Weights of a small transformer language model.
Architecture: RMSNorm before each block, rotary positions, biases on query, key and value.
Training: a variant of Muon for these matrices, 6829 steps.
MLP neurons of a small language model. Each row is named by its layer, matrix (gate and up: input weights) and neuron, and shows model dimensions 128-255. Each number is 128 + 32 x the weight over its row's rms, rounded and kept within 0 to 255. Numbers have three digits each. A neuron's up and down rows have the sign that makes its largest values positive.
A block is one neuron, or neurons of one layer that tend to fire together. Before each block is what it responds to, as a language model described it from the Wikipedia text at the highest values.

Before a person's name
L9.gate374:153122145119109127142110128157116141117075132089106119094115155152133151132097118143137129114142131102184042090129186153145057149138184139166121124129118101067175105223101110117107104127132164104151182085110079124143134229130192109092127096166121065086155139127133088086140140152129117134157143158126128153134115134118181170177113135155103127089150099148125175079096079125129154129153
L9.up374:154117149156148123187131159124100156125095088163168070140064073101112147106142151127144116089093102115116102186112141132174123116138178171115142146158127111061146125124095120182153103137114106198128111129152145158085166129136182118099182133175163132132086102156107106110122099214101150121131119128150128133112153128151118048210112105181133076175118142180144162138136074098105152109112
L9.gate506:139111098171135169129117065111140111098121133167137112132205134156158150087077222123151128115141189178080149063176108116142133125113130126138142124140126140154109134149092170124139074137171087118101125123140169143126116201091154156145118158113093127084128137131101151101148133152187097138146112115171127121087160123096176120127182181176126110148170124105118153133135162116113166157136
L9.up506:160170148089110209121144126071109164096091110087163099126119131155160119119134150122189075120139149110099109125120092182129120128165142130137196105082127109136169115133127155073182097206124072104133125177099110114176145147155130200106126179138098152129127116108102121217157136095139140077104156158019162136139090154084070081194066088131141131155140135104154118116116107080134111101077
L9.gate556:115124131112156155158129114109134086078130145077155144172148151103069167110143173130170104088118071092128118062147090145142115100095125145076059137100121107122116093155115152187122163107146112136075086140079082103109151152117150142200119152114166155079142101134127172169124077142121133129075104175146140105152206175119145150175179196100145112234115110108017132135083124138150129122138
L9.up556:090119106044106135169094136116070175097206106095114152072109112103168134171129114062144138107107087179082108108118105128174114117097168165126150150100114154073077114135084141140124166133106088190109135133168123125093122144113154108143154125091144095108104170193142111154114051083103128158110163122157112088173099092054143126127170119192168120088142122160150174115091036114080122121122
L9.gate1016:071146083153111168148049125127187079163114123138120109143099161169178131126089195078141113146116088098126113077152159203138135154162107099152207129113166121132113161098103153107112133201128133096127099135084096106131157114111104139110124131130144144114107153175131164106117115103161109075123119181181131095191188141128046127163134146121125092125142093134130156141194130125092130143120
L9.up1016:117100151110153094191088108137117152091148134144162122148154139091141125124123169119167082131188108160103113103090124189110140139162163161169155112064084125125135156151098115089128110087135116146181064199148110129100168150131120139081118153195121185138044185076159136094155119158152136082156123148092143141087146193091129113158088162159130146147116089090159182150130110098124145124151

Plural noun endings
L9.gate39:176167219153130148127029110102137119154126142139145116160146112167125129160097119157153123121147121154110177104150083059120150138114089118127136103127162117105117131100136124137141104056057133119064141126117033117071118088132087143136133134185095180129046111115175162141136093125122087125140147101137118175189170070146128127075134091186119074122137099077106100135178131144121160170128
L9.up39:148107152157127137065141136140156135097091140083160121178150064102102062203189124082123109125081136184133136042126148143111153168158101095109116100105146139180180124149130140141186138084172116053144134167086151163108175138132177129123126150108142125089060112176127097119124156121081145113147153152139135091077123125177130080122208183164162135111081135127186154169114136119127105096112
L9.gate303:079161172132123167147100109135140130103149121076105152194101127178117145126140129196155164093129076115114119103140173146131149100158116117147135048104147144115112110092132113179087169095091113132081164152102141095112190070132118084075127127109123179118155169092118148131115108114123160101103153147137110118157110086139129131111132157155137140082159191146153150138095119136105047101074
L9.up303:142127125158123184104115144117125164146105103221058137160169150072167124183173189135145148133125112100202115108148123079123169096104134055109094189091103152123214135138115075114144158079118096180115144154118150105104129126118109065106138073141127087077136096049107180139111112112153145190142141135155134116078108138080155100089107108114116153078177164135205068119093143130106076114195
L9.gate499:128161146153161147166122158103171126106095154132148130148114118120127167151102141112127103114152125103130089125165140126112150123160166120123060126144158155107151136134110150107095127127126129094161102128175110099152149129136146093112106218126083125077138151135110085186128141144114143122138107121117098124081083125124109114128109110083141134045150102090201111132128167191149090157125
L9.up499:159171113060173122139139074181158095165176101134125096167156162153122120143121126110099058112145095118159182103134162120084156202159137144152124108065122129079093123105102118151140125180123088150103201176103127128123133101136157186173196109116119150127153120117101150137119124112112149138042186089154132089087096124147138105119131077156128120144140180148159131097098114124119099147149
L9.gate814:144163145127136125133134142095203082154152128169172117136175127118147094137133089130102087092084116154129205118141140130111151150148173174163100097112142102154119142103083143103117149144147152163137155123090086084189109163120138086136150161120148154153161154173110168148082097140139066143125088188183093174195094169136169122087186059152159144145159106141158084117058117104076117165132
L9.up814:132154165100087174124147126136130088101122140188121088156116176134156112137086121155122172117096110141087174123192109137179115108178150146173139179203113142087083133064120113139116174119095124048113124136081084189107103078159136154117150100130190150109110160166105180103097054143150062160140058133129122113196133106139120161067126174113099119190135119183136138036127131134143102150129

Adverb and modifier completions
L2.gate326:042138119206137164149112129141087127122105151130155089086169124118140170180149078133145099121129106133108170101121112069178122127164105128108117085136147142051093146137125119158055144081117135130088135151148078159139139156175130170156093168101124152047094152082112156133087125137095128149169176169146129127127128112107146137205149075048132157062060098061140174142134140108103143104082
L2.up326:106156063176062173189109179129114085095111062105159165117168148107127099201121163125087122117131089144150146153097151054142159128189115136114162209129109162114078144087118114132118091141100114106143155142168135118126090116139124116106138161104197130094157137146093164095121160203129111080097118156136123115170106159106067101137144107130131115077115056119166172098163142110169134141120

Leading digits, word fragments
L2.gate619:183090135195180213083169133127161143145116130080140138159111112138081143104128133113143111151135168150145153107085148100119092160109128107139143126167154106104096121128119175076150180114162137079134117093108091145150158179172103122068131102094151109148120097131145094125125179157123122115062160180106148093122074162066090113119150115104152090115138126144176083142116176090135126156137
L2.up619:158100147154156137107146174174121108076154173140109096083101168187086092088148107108158127102121125105180154095136144116160114092142129122149121091142089183049084077150063071139069168040126133112124171072174145133123091176140110134154110078152157161086146107146129134075090157086108150102071128090152107087154128123161104098117096117121086136132129123132153046142156124090109123117034

Copular verb after subject
L8.gate69:133181146183128117159139113125151135164090137092097111152112155226135143140159177205108144164127088156140120151195142107145142063115118116119122149069152105101149140171085180094078102067134140121090166123098122107168124194167126127121117078163067150119124165166147138130023097192146131118105154099105110099149091156187127144140093131129177108125164109129115142118101112088116122119156
L8.up69:147125139126097127185085138086200157103213148101056172165157114109108191169115134078144182129133077111098184093117188163225166119117183126103136183179128153107169159092183091129114110086139070152141115120161141135138110126126141122081161116114134127159058173115116057183149141077155152080165165118132104077142124183136139088148094093076088147132150160117120102133067175133117154163098
L8.gate150:114171135091123152098120113160151133162100105121118101103119134128148142136112184124120107137039139112163112101117094146119184226130123166099089092112094082063159101098108118058088116177146147128098148122155126129149121116130134121136094151077114121147087122134116132162150116103078093104193171209118195121147177099087096120163086123153131129067144090151184157155114092085091124183157
L8.up150:069154052102150118112091158119144132166139108131104089147185096091113123133099124110078079134118125113125171122129091114168133183145196149089115141117134121149147131098151123123096077124103199143108179118160144177120103154130166160165112148127131129119113125129138084174158097111074078108088083135166133059111138161102142134143085131156094157068106153162112175152177193119144156174070
L8.gate755:106089139132190118096123133154151130154178159111121102172174144125092186132160163128081050093101153084095157157113118114127127131129112123089172087141125185132146170123095086152179059178137120126130181105085057159143160167134171069134125175119145145123146078132140109140138148157109119154098107120080134061140097109073093068152160190151130116134082067161176131072140134127109158163116
L8.up755:121121160165135184061098162124139141174138155139100136153165116103166127148114137190079117145144176092048130150128089155053121119132113062100127103112184163061102177094156070121069122115099166093112142147127142094145137155177120162154119107153122166096129094146113114142117122091187148130079119163099144122085123135116090066118108144142164084134110087154125168154098093132163147080146
L8.gate835:100115151147089057135139082162122197135158126144115164146140134125112226099132139098145134164163171098156029112160094126108104186090096104144157116097117088159128112158083116163171078172206108111118181123146120112156087156163158124171148196110124113157150121101118125097120084087156139129153110157128197097118127109117173140110120087134129104128176108146174145115092113159159098127129
L8.up835:106143121121137142144118102118168223112183150109115122075045115104102147187124116136166172112190144151128094079096104065096106145135167120090166105114154113121159129158160092148102141100078103070101075141120094123136174133082104108118132143156143095155121143172125122148163179156135112131158106135142096137144068080126127085104115101102124085122120093101091130121079082088130127126106

Plural group nouns
L2.gate399:136154082107137113122159082164152133104160161164078140184147106113126136174118133149081051120065095090088156074174060076069145131126112141153126104187164066128137129083130107116094109096173183124202108111127132136144134098116170151178117100097099174146125082183087095091164168135153103101167081137121136172163126109162142168082181152129171113134114111098160106168126111110080158105158
L2.up399:150146110141114120150171111076125149100172145094164075104155128086132136129140155120096102094085173143066108144135150114111174175150119094175089075134141102131171128126091103163097082165132115072178127122115109140198138128135147151083140080100173117123162122118134138150141147155068072115169072061113148146160117134088108165093143122210134154147111139138070157175060108149107099148184

Locative preposition "in"
L8.gate97:148149146165107173149135090126167113118116104118113112161120134180119094129163130107138084149193156135119168144136079151086097120172168118117149138158156091104096096106047117118102208106156097181152079110150092102168180140092132124104129115091058075120188121161123127079089076124112090209154045126176171139041076111105123075135062182137142168081203101154156175180104153169168133121151
L8.up97:158114108187129104160158145117142131207148136156069137109112120157109125127154161155242109083113149118106134180146119099118153129110177114138143186126173088150079073125088113135115139126118139109207145099072114130091088175121145139097103083125084125094149144126151134093146112143135117134136161149131105145172086092164104102087121121087165091048161068193119141111171136126125190201151
L8.gate161:092174188084100202091057133177190155137163151090077133171118151069118169162095142121147155160106121108132115060138102139120115174164131093150128142149125203171158101164120087136128130102161160124117191093146164116108086163139165118184068122122084131100114146150096182161164115149154148118101106137062169074097183132135095140115183189085139166125122120140144170172120186095168102111121
L8.up161:077109091083142139229138119130092136059172122113088156102126112121151116124099152120099138175105166088156168073149182134115110034158171189130125119131175105079128102101107138122150166153110099141160134104103104101099136130185111141138165112155119148131133119158158134134115145191079054140132125152129114127141150155132165129141128195111124129074143162141174128126098117142123115158094
L8.gate497:112141105122055113136130099140158121175172171157152144114088127109110164113056120161183176101115088176132162141198106180064157113163107151127047155133114103151182109134093204092089147056072136183069151166151069103160084121086112141077123145120176113121102156200114115142176133124133157156177124147072155154105091088106119162117122147144114081112174094166117123173120131151111108170135
L8.up497:125154109082068131092129097156082165029123122169148169130135152138123092116161105145099078096126167106106152109087148160180106159086124037179205134129146059126139063092142140167109096192159154106090131079060135138098156148132130116125135103128096088109137092097133225151128075163130114081081062102163126101170095129153138158126088123112108099054137139124169120085173156158136140110083
L8.gate789:136142125133127192136149121168135169111113124116143117144113141135158100128129081117171118161161194115114119144082138124164177137106194117080142099164116108103142163113156187162137186101099102161090144092133102186061163126136158150113078173133143081135156132089107179129189156038087140102019118174094101084178138157123165132106135083136144107067073140163169134107116100152100103179083
L8.up789:094050150108086184144161105106129164157138111116148152192100130131076115139164153115169125134099140139148130151083138123118114152095108132169109158080107155117112133082101136084092138107125051121126154146126122128146132119118077066107117136169022192119132129149124133171163127141123136131124129128108119131135154132173170130119108094069181144145118101134115149121100105154155170110135

Passive auxiliary before participle
L9.gate388:161141115166090126087122178148135090120155102157123179136136128092176083102187112118138140094088162022107101139162199157160151117143101080136140077060178081145132108090128089115083146178125137121127103164144117076135080092113131107153119146121116134115136092105097182114116151131101093161136117171139171160106154149170093195163131125126131109104144156119130145136149130092110179174101
L9.up388:073102120128048126131144143117128071132111170089175194126168110149144156120118131112141156103131136139118081114068122060112140155162065094105123131134076111048097133146096135136101078171133096086135143079093129188109200187110145136136112195149173129110143144124118119093157139101120146080161062123107152091113119150102127126114092148071165123136147127157183059141134113098150133196089
L9.gate428:186167161137121165166127132067140086084163158079146109152146111132146147154134131091089067166143164181154100134130140127100153154133157175133124144065158193085103089057120096125086177132161149117136163125104073175069095168126127150124067167171107125104155100158123064130113092143166087111127126080089130127143121128140142162117132118117075073113127126142101106125113058089178122108104
L9.up428:176152139179045179153121159090126061120144143071139158120149152152130205125125134065129120105090124149133115113114101156112110171208148142145079188132120156122105160117091169127147161113132149158110240095141141176149198165171096206154136192149157134120168098126155129107163111144068103079103174146123087121122087103100089112064125096158094100112104151120156133098097156081154186151139
L9.gate798:170210176171156118131108083131121127135168168183083137093120147074125161133113124110115120189083133116150132129138065130168124212131137098175137097150139127171115061119090082146130115147099149131167142117113146132106182137113117160159123130142100153169166102103098136135160124091114112118113146102167129163218105171105101154166127111102083086133098171098132164142097084144125094203110
L9.up798:144091108150109133166089089151102104098157071087145018198089185095127110126099066167104127098130150138108123138153194167108159146091087156118132174123104144095114161108153054132143132097104143140093087176143143138119164071097163161139139090152131077114109107151107130103132181136150074125091124161130115161154097106089085133176118126109139142106161190177105143196117082109095123154141
L9.gate836:102070137145142122137166150126120131150113126125173069086116124156120136154170158138123130061135151079075167157119103115130152175160140158098163139160093066159116123085146126126129144163141108149094137070116171095152207112131136136159127137094162102112097116149134110173101165054096054114115138112161169146149146044137110121139136101108113160068161094188129157129129127070137088126108
L9.up836:158132150032078155127155080112131176117059093109113127104119145130128103147182127133142100063119132152122100138160157147074081102167127078161121106122105101101125143116119044127164110167144147149172097186144093180129108098157124138096071144079118091131182156146073073079114146142087135142125102135123118126141121183057157112120184113172130089081153137113129164107140116130078128144103

List item separators
L8.gate108:112094119153132123129040128153087147098097090127142098161145104153152137169153133128158131142121108124128131089147177139113160168122210157157209092104095140074176139133126137118126153180151130113115124167182106174205117095127144149142146085188141120093124111132140146157122112149181168173185058109108086132139135159133118142188146179076146143125147187101146162105134092143165126105096
L8.up108:140122112178098145134171085153087071145119117182176074173113137192166083165117139109127089090069156152148127150104154198112156174098121113140159128092125084167143099131126107132139193141134073127117116105117124141146100173146120140140158168139099085071105154144158177085111072149125086101095113125115135166101100172040120041155140123099097180088156112128120080132088095115141126106161
L8.gate478:149104094151121090143109163098115110183134147137066133178105144115139136129125094163150135119160102097112130181176155108140134113130174139107108117131083076131160025102084164138103105129102084169143132151194128124158121119092124129154095149148137107125115116101127145128156123063097153153120079147167084089144109130138114045129145143181161079131115173116087109099120112150157092114102
L8.up478:163058060182154091106076147065098094074122122104115081152158172107125096145100153201128139101109159172171114101132156082072161079145157123107129171167168061148159111137158129107110122162112114130098093166191155093164087083121134104156148124110145094094093132062145128057164105075163142155165107117141124128142102130145145131164157115125119101119121171095146127119111125123147096113092
L8.gate798:173089159164117097119085100086131144105060115104085149168170143115114165105134114150163112139052199079124107124171150108129074148132163112102109193063116125169105075072082153082085185097177148212104120128151105129168125087121116182154071149169176122128121150129152174127109101110095095116134118092100097171122116139130138122169149111114147162071140131135145129054101189170051078099125
L8.up798:151109193120112130058147080154170093161158196061138152162101110096146089161155072128166135068158159105135117190090093147108121169110164109115128150151152154092074150109154120065135112107168124252112117126142101177182129138092144182142112180163102105129102093170112141065159117111142134138125147093087125131079078128116120177118108127100105110120106134127126084118142109089128097130152
L8.gate1016:118125144117093054090058145136120089122139101103122146101174172042091089175152128104089169109112104119106186113108162144162132115170151097092131078078152105165174099130150105079088211111071133162152129181173060107135181138086120163098156172210188114113089126137100137131116147099133159141151132145117163130148095104127188100146110119162161086059135159141128144134135085107093080145128
L8.up1016:152122137154104126105128121165180080121151106123154097086116160171158068106149137100186155108138125150090109168176089135132089111144161140127179130133125094151179127084096147192132144091191084093131117161146084125153165160134136106148085125104059150082143124121158161163098132134153153144118100097100122109124114116153105114172187121121123122155184087066150171138164074097146146165190

Plural noun subjects
L8.gate30:093109124083141190091129089097128112152148139038154152069126190140138090091125080123124089177149203126176125164092140171113135142057158129105094163153158170115105119093102126159080177094114120090142147127126141069182142143117140172135051119164133145153133145080137144108123078145141099178142119153127137078145176116085141126136138075138116170118149099150091149131130160049143141131114
L8.up30:185124187110142139146162083129109136135146136097130075128093154238102129148138144085038114151126128103104148126127137089108105159120142113180159098218091102147148189073115101167132104135146125150140199210147115168081129108136100177076094104141121129199119085147115167150109113126119099152111123093144176179162154145148134169123190142152139118091126109150123182179098093113119159142130
L8.gate256:174117150113177103108140149178149080135120141092146134126146129184187177098106095083147103107152104139146125188152154114064063166085105078135131105095116157128178091142110138172064084116091156045163190114111154195144115120201128151165129141147157105115111078095126184159097098151154112101205062143133131167090070072059107152067103194144142145143081116157124124096092117143127172159120
L8.up256:162119162146134104119121089119136082098154109122106068173093124107109108135150130125159118170139183141185184105089102154065107144133090127118134091113153145152159079082134146169156134138100113065139195167090088113110156117104147159137134172185133124132136137145032121116125152072156106147117129137131144176096114077138113164107166101183088136065110098127196204136127144143133135127163
L8.gate300:061144163102153148132150164179169091176181171081099099154098132115156106114064127209089079131065137109144112105134135118149109087110201093105076104132156159126159071124073080139101124103167135172158087138160074125127121066083134119131096069142127134147095122195119147165155186112103069114181109154162111121088145156115132124093075155090160134051118165134124142151108167119119145141184
L8.up300:147133115102127077129167170105143063106163100124167112135130148140154121115113131136119148205108186152183193054192144097127117127151137090134157077137086122160122139035106136151127163125102098158172138129211098094132191176148178151114160100154128108118169168175119150164126159134073137141202152113157153167159114096137146144069134130171135127128151122119210173093139144169150143115134
L8.gate622:118110175122202093101126100131167120173079128106155149190120091181141119153166087100119060160075109104146086155128139145071145152116164133121089171083100127142093039116035156092113075110086172099148118119119079135167116085094103074140172165110132162104127128139131107117176090111123117168154119097118131119132065106087154152120118156135176124129078138157153110142133121122165093116099
L8.up622:154208105103112066109105091098089092083138107098161117140157070111126153164147081124075107066088102089126117075114117157126184141117226177097115088115080135095135152104140109168152121135134157172173175172110065136099160087136093168164093123159150116150077172151093114133131161145144096140160142139190174104175091070035115154091189138199099102145113142190146115113122129146172110187157

Country codes, abbreviations
L2.gate770:148132147138169160096163100034113136153133125055157163149098129071142064207128124125122128106145137076157125137069169077096163106172141141164171124100061172127175084123144177107120163101088148117128113096248135121115157216094123172090121045153143149120135178166175127207125139089134159160150132101119078059168099158127104127121070131118128107137143159135172116146173115123087122147113
L2.up770:107119169171105097151137145114128098128103104155136174130094102098160139163114079094123038096127182112138152147133165118170182166102150136135138133114120154181112095135119133090160103064144116118114131107196110117128117090113163095174082202087098113115122120084151107104138175150196166147132130066112112150126113055114161167129133148138077142154142140137133165137147137156167126146150

Identifier pieces in codes
L9.gate150:112106115116131152089121119134119178099147078142099209157138149177126164101123107107143125118075110096100094174127157115154118173125177068140128103102136132154140113143103161095096166104138154093154144147091119119162128100087107136168142145149105073119184133093140122123129091099132130203132150115187140075120114145141092156149142126065138102087155085130157125069123198152147157134089
L9.up150:113071201130173168122112107119124113099176070107111027099158084101109179121141076090153128151122161164137109103167079108161076125106102114109129115132114151093093155104130132130169114115092110175077109156113139143119144080066079104137116154111103165119110148121131154149119166158169115138064102090103136126106054086100157139121126120142118135153086098142137153183079121116146097135161
L9.gate390:147149117130134151154158164085123180136168132122091109136141182166117109136104129142166132083144123161125145128087117093100128114121160165152093127146145088148133145132105154079233150102143169051067123105140170103147148160098135125124110159122107117088106118132147135120086095139191127139172116133175129168139137116127114122133118091140165133041088150114141069146137073141128144137094
L9.up390:120176119128159160110113123151089135132129106115109113174128151132130147135121177172163168136138149116183108157118159113143130108130084091208121130098159121099147117126107172143160082132099072181127103165063043112096110088103133127162139180135122188184119102105121113107118131074205117096123057084126154105120161128133115143096093171157095175193124092202144172104133144147134124130112
L9.gate523:241086165098083066147137145136117145197123163090125138128023176111145100189086076181150129108117155097066126126088106139135084126107187116100085112157121147103159112117159172081153162098162131169147098180113138163099113131105117125182122117141105161185081171091135137104105129116140103084168103152221187197076112093163123096125079072172156154163104171155079144149154181141157072072091
L9.up523:161095162109085164144103220130072096152091151121127125127140153123084147195133077141119116116061092087101125091147131081072146146158067147147184121131146142115057124108086139129158161135153122139116162113090124133149183144138101092143151181089051090102140143134165154152171089142119186100123143200128093078091088142173091136135152179140106145158124206032128076132144148147056080097116
L9.gate932:188167135115102148122149092082118144093161124127081144141134110100121161119113028165153085137117095112149124128146155119116150120120077132107147123156128135116146127185074146169090199109083138128085120118168103110170070119111160130112120083117104037172182112110151141097064153136171140129087131117140047166102107171133130156153129162142123118092171061134108148165126148158100189137119
L9.up932:181135090165074102095172130106166129119140082115182125090119070112175127082040163189151202114109134109114111209126147098031090081109116154188095107111163156142145161160159170100156107151102141114140182111121191129146171093139123125108136130064146197119132208061174128106105110173136084127093118052120100088128090177163203142096157145175113165122105139092134171109091171160115109149131

Word after main verb
L2.gate760:082097087142132132152161121124085157111166173150070094099073133194078069129096104167120099140138149159081157091132100107173126099135108126092108132125153186117190155112117115126097131150100173138103140146130134093115184125134103152068093075137108200087062120085152110113087147123170179132124102114107120136085154186123152192121135147075164118133163113195132164172115147119175116143095
L2.up760:144113094132175112099100085170127130181138080090138105141157136152091117101105125065078154143131175104133130112121089123155125057161098157151171101093110079114168176148176103123188090122140133111155192116096144138076127103105173143067116140082162072125163170147154083140102152118113105135137110147075114147147111139162108143118166146091106101079140191092193134114100103119135120146125